python train.py --num_hidden_layers=21 --hidden_size=192 --num_attention_heads=3 --num_key_value_heads=1 --head_dim=64 --intermediate_size=384 --vocab_size=2048 --hidden_act="swiglu" --norm="rmsnorm" --norm_place="pre" --norm_eps=1e-05 --positions="rope" --rope_theta=3460.0 --rope_fraction=1.0 --qk_norm=false --attn_scale=0.125 --bias="qkv" --tie_word_embeddings=true --parallel_block=false --init="normal" --init_std_qkv=0.0766 --init_std_o=0.0 --init_std_up=0.0766 --init_std_down=0.0 --optimizer="adamw" --learning_rate=0.00131 --beta1=0.95 --beta2=0.99 --weight_decay=0.044 --lr_head=0.00743 --max_grad_norm=2.0 --warmup_steps=313 --schedule="cos" --final_lr_fraction=0.0 --batch_tokens=[16384, 32768, 49152] --max_seq_len=384 --doc_mask=true --train_tokens=363300000 --max_steps=12038 --dataset="wikipedia_en"
MLP neurons of a small language model. Each row is named by its layer, matrix (gate and up: input weights) and neuron, and shows model dimensions 32-159. Each number is 500 + 25 x the weight over its row's rms, rounded and kept within 0 to 999. Numbers have three digits each. A neuron's up and down rows have the sign that makes its largest values positive.
After each neuron's rows, "fires in" lists the words (lower case) most often at its 100 highest values on Wikipedia text that the model never trained on; "fires on" lists the tokens most often at its 100 highest values on Wikipedia text that the model never trained on.

L5.gate141:492535490439456517474466525503484524507552484478489501556503512518507507496488455485483571505497474449520523514501483478509509507499511502478482502494457522500505478474481530533537483476495484490480504539453483512502474462516505493525510521513443485483464510449525479507529518486554477499513500504491461481448481473487515510519459520481438477521536463527482552479501466496496492527527
L5.up141:525540484568510503473452488513510482493544459491508466517523522566491496505504478492550494510461504504513495479454467459539495499510532524494509501479454552521523570485493480476503493491478540499501510530506512510456541506490491546515476504553478504483509484497490514482524476521533479556458524485519462509461484483487513463496480486477509505508513501486491516487533482472502520496508
fires in: "from"
fires on: " from"

L8.gate250:495533481424459485479504493503437491505483511487533508479515499475525449491493487462493537554474512518519512513497541482491528515516491512476483492486534530550468526505514493480511499474508501499517511472480477508528481494478497510498484468501479499483512472518460513494496494486466538544502498438480494513563496533455493489487449528517483518545497467496493456534502529474476512506493
L8.up250:484521484507528509488543505506481466499455458498511488467483523540514492513507463477450501466537533502449482482495507526485484511471479522509508526513495487478498488512509505519438503505522496511532463514483505515470491503491492442502484537438538482486497506554459543514553514482519521511505481461508542537521532538486494484533501493480466498470557492530506498503519470458477520497487
fires in: "by", "with", "admiral", "serves", "emirates"
fires on: " by", "mi", " with", "serve"

L7.gate158:478534527477448517502513513494528515531521528522471468483510503502504515482479517505546485511508496502524498528504486451522495497557507522479519480481518533512520487502495513490562544499488490519492475488490474516523467547493451494527485476479477492507452486500507549524509462499482458474497497529513483468449448502544445460483511568491498486456526481533506506502536540477493523504469
L7.up158:486508497482456499514487541517486522496501503523519533543537461496508513502483464521496532531485514504475510475533512499472531523490504475530511502497510503516480439500497502460518513517502543502543489504526478566555468545465499517501472467521519500511435478462532529501499488513486506453464503483509497537509483497536468494448525507461487486474489465514486531497479512483479503468512
fires in: "grand", "air", "famicom", "airport", "common", "comedian"
fires on: "com", " Air", " Grand"

L2.gate257:482468499537487493509515493468518492500528512458501499507474489501477485536520504522496517519462483537509497504484484507499494473506492518476537516479475442422520525498523492487464527503527479485535467510471480494533495531521500468503535478489522533526538489499516436534522496516484553526489489530471546541465477481487505480513501516500470509486541500457497459501553493486503474464484
L2.up257:492506554477514472481495448457497485466486472477492525511462450505514470468543470483480502541498502518487508497498498491495478520462498485466532510481478505492505552475496507478494488534545509468488475465501455458484519499511516473472514484506492513515532454513472479533517475469522540509530509585534484517485501462493554473543481516443519529510508501472495474537544436510485469506528
fires in: "was"
fires on: " was"

L5.gate362:436508500505510501468535473465464496590538535499462530503523498503479483492450505544513479494522513522483458516499515477514491515557491489478500522496508474525517529478519526497528518505504530500475510506449496503482474487511545450518514470496490500447487450503530483510522464472480503479504470490502492504526508503511489491523473535557500510479506480504503503484473543467487462529513
L5.up362:522468520490512478508519545485469483490518472469525485543522522495483478499509505528518553499484524504500515478459521507461511536476530543498536499522494503456518488481506491456546477493497515455462513536523508510492492468467513488533520548516525494474484471537515515527510500499452499501477517513486478517535522500508521509491507478517507482453538517534513476467460556474532463487493
fires in: "by", "his", "shiho"
fires on: " by", "hi"

L4.gate155:472538465494488479464556497517496504465519479516532503524471442449467499493534476479513471487499516463550503517502518473517527515524478509500543507507545481481444485491511500438472524510492471496470542538517533515498503562523448516479482473525493488466483507462502435489526474513500530507491502489524476483461467511496502477502495527519527467527528478496480507463501552464505508467486
L4.up155:482501490533518483447535523501520474549447502518504490568494527485457511524489510539496487457535498465506479521552546458500476529513480513493473533483524421497504490497510467524497518500482495521493492477492498500471492488505527511520478458521510476506472545501486476517479509499500544525481470552506499474498506521480508488508474492482553497499552492450481455505514529494514494471433
fires in: "in", "football", "capture", "track", "captured"
fires on: " in", " tr", "pt", " football", "ball"

L15.gate79:471503547410478470511501461483512483478469490471537485531529485493487526487513516469506512517472472482543522491493506480508510535528532512462453514485539498502496509469501496488472452526519467501548510483450474492489502495476471515482533498457439459488515494521493530495473495488509501516520493508459534486488499509452525481523473542541507470532449481524477491526503490502482466496498
L15.up79:521508464447493522474557498464473506503513461533471493528528497491518520533517512506487498515474511544488501518502486500474508514501533524459445460445553509561501456519556480494461502530493533553551517524504543495489483474503522502486519497533502466490497474498474519533533519434492529504515494469484510467485520496480499511478523472554492526456489484504535500490459515486455491485499
fires in: "to", "by", "with"
fires on: " to", "ing", " with", " by"

L3.gate272:483488485471491487500456451506494497454496508518512506502489476484450515489500499527512493448526480501542535483526525506482483446451520491505484450491494487422499527519470508534494522494511481477450497512467497475511513520564464497454517503510494483481496505469492503495533475497487465528515486486462508552530457515540501439527525561511531464520481502532544524495471512526488457518519
L3.up272:505497504497513482473529481476488525523510499559514477475491499469482506496481482528516488490472486552514485485467514488541482494492505494508461540469493497476512524500468499479469466448528472504483523478517510448503545443522494493496523499450498541515467521486482520469515480450538469539512490533464513549485526506512452490504479538490530488516516476520480481486554526467480457469524
fires in: "have", "has", "started", "will", "end"
fires on: " have", " has", " start", " end", " will"

L3.gate166:524501479531449523524538445500458524534479503509499496511504494495510487539486520531515538538500501490510495491485502474535481492488533521467536544531529507499522496533517468486505494500495497469535455490471499500461475474472485548529513486543518460529526520495486517473473489520486492509490460467539487493447482509507528541487480518503531470517530513474456457506493501534480542485452
L3.up166:512526487490517473522472493511485529476556468525532492477466471536491475531499520478468483527509497507515531477501519516474494517521518536483491514511478473470531513478479494498538511501512515459444488476517481506497536486467488472515521473496478543504505493512491500446515481456472529531517513530494478463540471518497448542525525488488546517543502502473451477496494542538453457469489
fires in: "born", "appointed", "work", "works", "working", "worked"
fires on: "born", " work", "point", " period"

L8.gate321:477512537514541525516532507502478502540492509481474487515470484524479527495502522535496496462563509528486481517497495520519474492563502549532447450497480482437525496494524527500476490456497493487500493478472541437496475517511492523501502516486496518499475500503511518513453515461494522532487529512535521494456483485547497504556474538494492501515521490557447496518490543458521513490462
L8.up321:480472493510505510457482528457502513490526496496518504579507465493486525502459566493512452465515515492508515479490515518490534488456516527499496534501490496503493445452503523456486555500502541513491525482488507540504456503471507470541545516519485485518499497504476477546523461491516479487498469479506484515495505516449523522539496507525503518481494508488515491535507509497459469480523
fires in: "between", "both", "after", "were", "whole"
fires on: " between", "le", " both", " after", " were"

L3.gate306:489448482546476511486521491499483507466481496473505523502494461471493512513496566477501505541481490490522531477499511502487513523516479516530514511501516486486532496514530519463482507513522455461538493454502521540502517553515487533531515490526495489461474518511461486494465487468545531523519463520499495527455498509455476489512472452510531495557501462511526491472491494507479496469493
L3.up306:487524516546475534517495533516493512486523486500495529562490493498484517517472522463549522480529533504499505461515469539485443495527525475499529516448505460534489513491505493522508495501475502519522497496502517490521485524494559502500483479478481529476477460470530482505485497511536513498499506447455478525502492539477498480528521517462448472451483482476486482464502486477499515520460
fires in: "in", "hanover", "haplic"
fires on: " in", " Ha"

L5.gate62:468474491491476478482519513489500463502490514515533538526518498556486514521481533518507546520479477537489528540491500476493472473526499470498493461494549494498510526447535498508509471498494455530485470522494459477508487525517480483499493490503532490538525506544493466502502522502465458524481445430479511511483501534485507494515472508519575460485473497538465469509466505529487483505552
L5.up62:526490535526545465500502510499460479552454508531484493526488519465491503518504532531498498463495522466483425507529523535470501506473484516505538460497484476508536513529500518461487487525498501531506471487517502513522536476484490457514514506462504533489525499512461513493471506480483504531486517533498499487509488520517528540475488481526499491508549502520506511496490491529476514487505
fires in: "music", "public", "research", "musical", "musician", "design"
fires on: " public", " music", " Music", " research", " sign", " design"

L14.gate40:470453537499485482511505490494484479470494490487540519521470498500511513512479491449521524461507517539515501480527484439502494533520459491441483515501492518452471523520542449503474506471534503538509487491490513515504486493528497496486527492469494550523526481504516474534502507473508471497539481549519509473457522463489494462518459554509538528475488520500492477524558496511477503498469
L14.up40:482505502533485519516455539473503474492502529499494517512526490496458499495552545470485456492520482502494456503487453495524503515501510479495561480491528515484442538474506496510522526534490546481533535493515526495441498485460530510511511513466490477502466502491501464515498469549471510521546484523512504518514491450503482480474483477547519466502510513512496544432518448514467493530484
fires in: "was", "be", "is", "been", "were"
fires on: " was", " be", " is", " been", " were"

L8.gate189:507520532484451528462515497459476514474562563459484522518506480502495498485495499515493514487460494529534520484498507491502470505504512501510474496502508507494513475481491510535480498505469518493490528527508500468515458468521483513519529488472487487496510508495507514520508521417503435468491518500495507524476468505500519435550494541528477489537506511504484488495553533498520470486514
L8.up189:551524489507443463491479504484479493523493484474515472562521487504537475488530543517438503511493523516509486484504466481423504490484479532506536495502489505544505482512466541506513486470510526500484521541547515466487479516498500507498499477481482495518532482478540485499511517524475530565498517546455492509487450533507539507507481516514469490528488491556491495503459510495480483585490
fires in: "when", "by", "is", "was", "but"
fires on: " by", " is", " when", " was", " but", "s"

L2.gate232:470490515477500527522538521491487505482476473519485476494483486535503512498561505487559523534461475505540485555470530466495474498496462480495527478509529477533475492497511518478462487530453500494488515495516484430494467470466488454517515494510514500486519486499494513513541490475493468542484517507489512475513454499474503552484525525537473500519540555462522479434505489513485519469490
L2.up232:518468535453464483524468489528525511476502492480478514478497497531503468489534510490465495472495502517489532481481496535475488465506517549526508512503531491496481491531530457525421481537484492465512536524515468500526493523445451492475487507519489467492528451492490485524506502485504475546496515486500485523507458524461528469481454495540474517492498503511503498532499467498498566516514
fires in: "river", "people", "louis", "brigade", "along"
fires on: " Bri", " River", " people", " Louis", " along"

L4.gate198:484490509509487496511537525505517516481543518506531545484527493505502498492570535517511538567471490544492536487474507495492475494545521491549509489511508499527509480501491495485513536529534502508503508494489442519506502573512414504520468503496500524529479531485502541496507526488487482521530508488532493437520513491482500529495502523496546522515507474506508490548511497497507540474527
L4.up198:472543461500499497520483495509493507527499498477525524518513482470500486480540497523510531516508481517512514525487481469479438558564502501488543458519512487496515490480491505493524501482497501500469513503479500484515488526448488482490453463526505493504497534470454521567492498526474487497486519534505514530510481478533463555475453502471497501496489546489539507509507492526494493457475
fires in: "million", "grand", "more", "0", "air"
fires on: " Air", " million", " Grand", "0.0", " more", " cover"

L3.gate362:474546525530459539500491467478498501522517509470514532507493495499484472484478458489474512461505498532518518522530510516496496500492480480475476511451453516495485564492484496529483499493509487471466517522505502474514512474521462513487546431496536492478501514550458485528528454528509517512574492541528503496463487512486503506456490521516497484494532512480491483546509516524533499462470
L3.up362:495493513524555516455471511542514546491487545502503461555505518523519469582495547499485471515493481528495530498490515492510537490490468496514554515491475501472478519466507483497515523528488509509531488482486454506511494477454487424553504504500517480489483533470509501485492471478472556511518483509470514455481512519495505491535485523528487474482466532478525471498505518498493472497509
fires in: "be", "remained", "been", "remains"
fires on: " be", " remain", " been", " fa"

L7.gate357:517512471507469509531550514541483531520483484471498489525510531500476528520505501498531508520495483497496513506485552486501501496499520506497517505530476471519489551471496455506518505490473439462485502499499496525466481501566451521498519473490538507478484535499478464492516491530512457497514506484526486477488506519515509519461519461572488534533520474507438460508495468523505493575463
L7.up357:496470479515510488481514510517489431514533570475497479500505514452482490538528485526463460492465511496526504447529532477454498517485557532480482478523484489486530539522511512495486490495560471510488510482467530476526510488512497503539488493498518480511525509478497499464509511478530526477508536513505476523482536478454475471480506478499530493478503478519511471495502504502500486484519
fires in: "career", "work", "works", "working", "worked", "education"
fires on: " work", " career", "ography", "Career", " education"

L7.gate147:475485506481543514490508507460473487480534478530538505542499535505477519497486507454472563484475520487507458525507502496520550513520480530472470486475493499466468468540514496498490490514475496447511505478509517530501528472483499448496545512496552514539455508502488525490514449520502471477521443553503525489468470486539491539542487522487527518495533494484488544493506516478490448483470
L7.up147:504539466485475482534543558524498489497482500469478433513475486484520495494488525535524485447540497520446464504541470501488467505488510532461508494474463514546493480541552489464519487528521461491540468536540530501512523495525501504487507473485511478476485501471490545492498513507502494537501498547487496510504449475520492461494527505527503491487499479503521508513505545502508532477457
fires in: "all", "both", "each", "one", "given", "brigida"
fires on: "gi", " all", " both", " each", " one", "log"